Part of a small language model's weights.
Size: 9 layers, MLP 1280 tanh GELU.
Training: a variant of Muon for these matrices, 503M tokens.
MLP neurons of a small language model. Each row is named by its layer, matrix (up: input weights; down: output weights) and neuron, and shows model dimensions 0-159. Each number is 500 + 25 x the weight over its row's rms, rounded and kept within 0 to 999. Numbers have three digits each.
After each neuron's rows is what it responds to, as a language model described it from the Wikipedia text at the highest values.

L4.up257:494470489511492490472511536539496491530491492467486506538518503487510514478535478536474439491475508522543536465530545454539470484496499531482485530488496527476477462480520508513498509502507515495470490472513488517482506497498471503481518498499486510485468489537571513467526518479438506492516510441498509472474462508475494488512514493484530523528509561481526487534481457510487491494463512515520469521435493552497498491524472534524453515507503517496521523538457502558499495472475506
L4.down257:477500494522503506440490485455520519510502507532493486503523524490464492519475463521532499514492532479543482503538501489506510502491487501522497515451549503529528522529478476475513595520484491492483494492549502465518507483493469504474530488540520491518530470531450487476513480482508478490508543515534511492523510478497441475494503509496441485450525483488439527522533515497493502501510511486517466479568499468466497489502540517486527510455508461510552510503543459433491506483554480
Description: Mid-word fragments and year dashes

L3.up629:500560430504468511520440492503466504461472486517489488533471473501507482476538470520511535498461485462509531484515474472507493485529535508489485504542484480471464510501502511531511519534538475497552461549529471510487506510484513493443471517497438493494520509512526515497518462481488501508510545529515515491513518478501492532567511471504470476567489467550508505481540486494519514438506507507539474538489523508499532459483466479508536482501493476515469530496505515517522441515503517
L3.down629:479478490509526475512479506496524469510484518536500509518462533499526452465534504542482526531498543497497538475551482508497526501498504531540484462514495463544508519514505467451496421477497450545492526489500442477498524477467470531483511523505481498497502492464536514491489507514527541485440501469496495489440468530507471546512499503499480499474511518473533480476506474484523528486493490535526521503505518500524527540470522451493543517499465487491548457540481546476504506508509468
Description: Past participle endings

L3.up547:500439484494513515540511532496508531500506428493483572490496494500488496540478459526534515532508555490485491494564501472521505503534498461543518520493531519477468500520467481496479468516503496511538485499465498491516510529487497542499530510497457500519521522493522446485457498460516510452531495513494519496499516529481488516520482507539508471495481441512559510470492502535480456492519535514529548527544480468493524501479514514494522476494497506536528461535552482526471546496494523
L3.down547:492527497539482495503518497507500495494536522492477477507527513495546500504524491518486528504529470468510484489471490473507481502442490506474520521494501532513464471505473514530477516496531508490475476499493479464489474477455472464488489540482536502527482507490441516467513512522511521479519469469502469474493549477554485466504498532463513516470524492476478492495555511506530467516472477460498489480506507518506513486492507462503502480495509520522506487512480487473503547488515525
Description: Mid-word subword fragments

L5.up354:516519461516516513486494517508499541479481480516480563460555491562518515514492480512521484482501519491454475490494531498531524491472477492500478517475485489484480473497481475461495461488512482506443481508494516440462461497510514505530503494531552512508421468512490455476471522505493454510528439481532495521491484487496499476546538526435543505500484474488502540549530493499530459508547504560495525508531508479485509532510498546513523501540517480442521481514487473522520546502559525
L5.down354:449491511499537509511498502489527484490525510491482507473507487529511507572503529489502485532474495509532504442519480476511485467449466534487524515492505476449505471548489541492452471460505475516501461524515461499452466499459452494483544517498498496520498503496558513496546504503520534543505479514508506478472500491440516518481468509547476507484519501482519520512551509507528526488500530451472511527493526474531505520499508520522503460485508479441502491491500500483485464487493481
Description: Mid-word subword fragments

L5.up906:483506568513462474488461523503514482517472503517489430494440527474479507479491522491491526485527514508499525498496479516477489499516527509493531509522496510506495523522541486493502537562489503462545550513461485497462550451515528513466466536492488495507495509514555530507488501509483509511449540493511529512526539506545505525477516485442499470519461530515489514545523450504557509494531473497468512498444516477507523461504472498474503496467475493464474483496485517498510508474509483
L5.down906:539490467510504545524485478483524534480491490524504523507517479541494526484518534501493496506497467515490537476503509478524492507482519533512506520445475445505509493474516522515479442441484499548534493537488510515525445500489505518530529504504498487479450499508489552561524533495504520476540512512511531498517524436493477493470502479521490514498473476521523494460508495486511487512505512477516475553499532517481525553478462486498505526472505516528513507491507493494513474459469459
Description: Word-completing suffix pieces

L4.up1242:493489537510508512520491488478504542502495504532460471497461500480449508514517517513507514502465477516506482482480526524521505507489457457515478485501505501514498548506543460540499471522523533548440521473529552475513507493491514492463472515489509496506485499498536518522517479492469503473501511523475455470506492527478539476492510502498520505527481514479473466474489522478515493462495506474530520469447486498507542491512467490479528486516527512517510473514509509522526480491508513
L4.down1242:509518518530462485527470449514506485510547506498496499481495495517476474524516503500481521484502521513491554488497503493515519510515457544487511484470502496531499511503468523540529441454513486445520513516477532515475424526509423518459524497499517515509503511498533515479523505496483551497476491537513464496496483491477539551488514531516479467503512493527487523509505511529523518534491507461479499505428500539497513525493509508500502484509467517511487540476512548497513462508503479
Description: Adjective-completing suffixes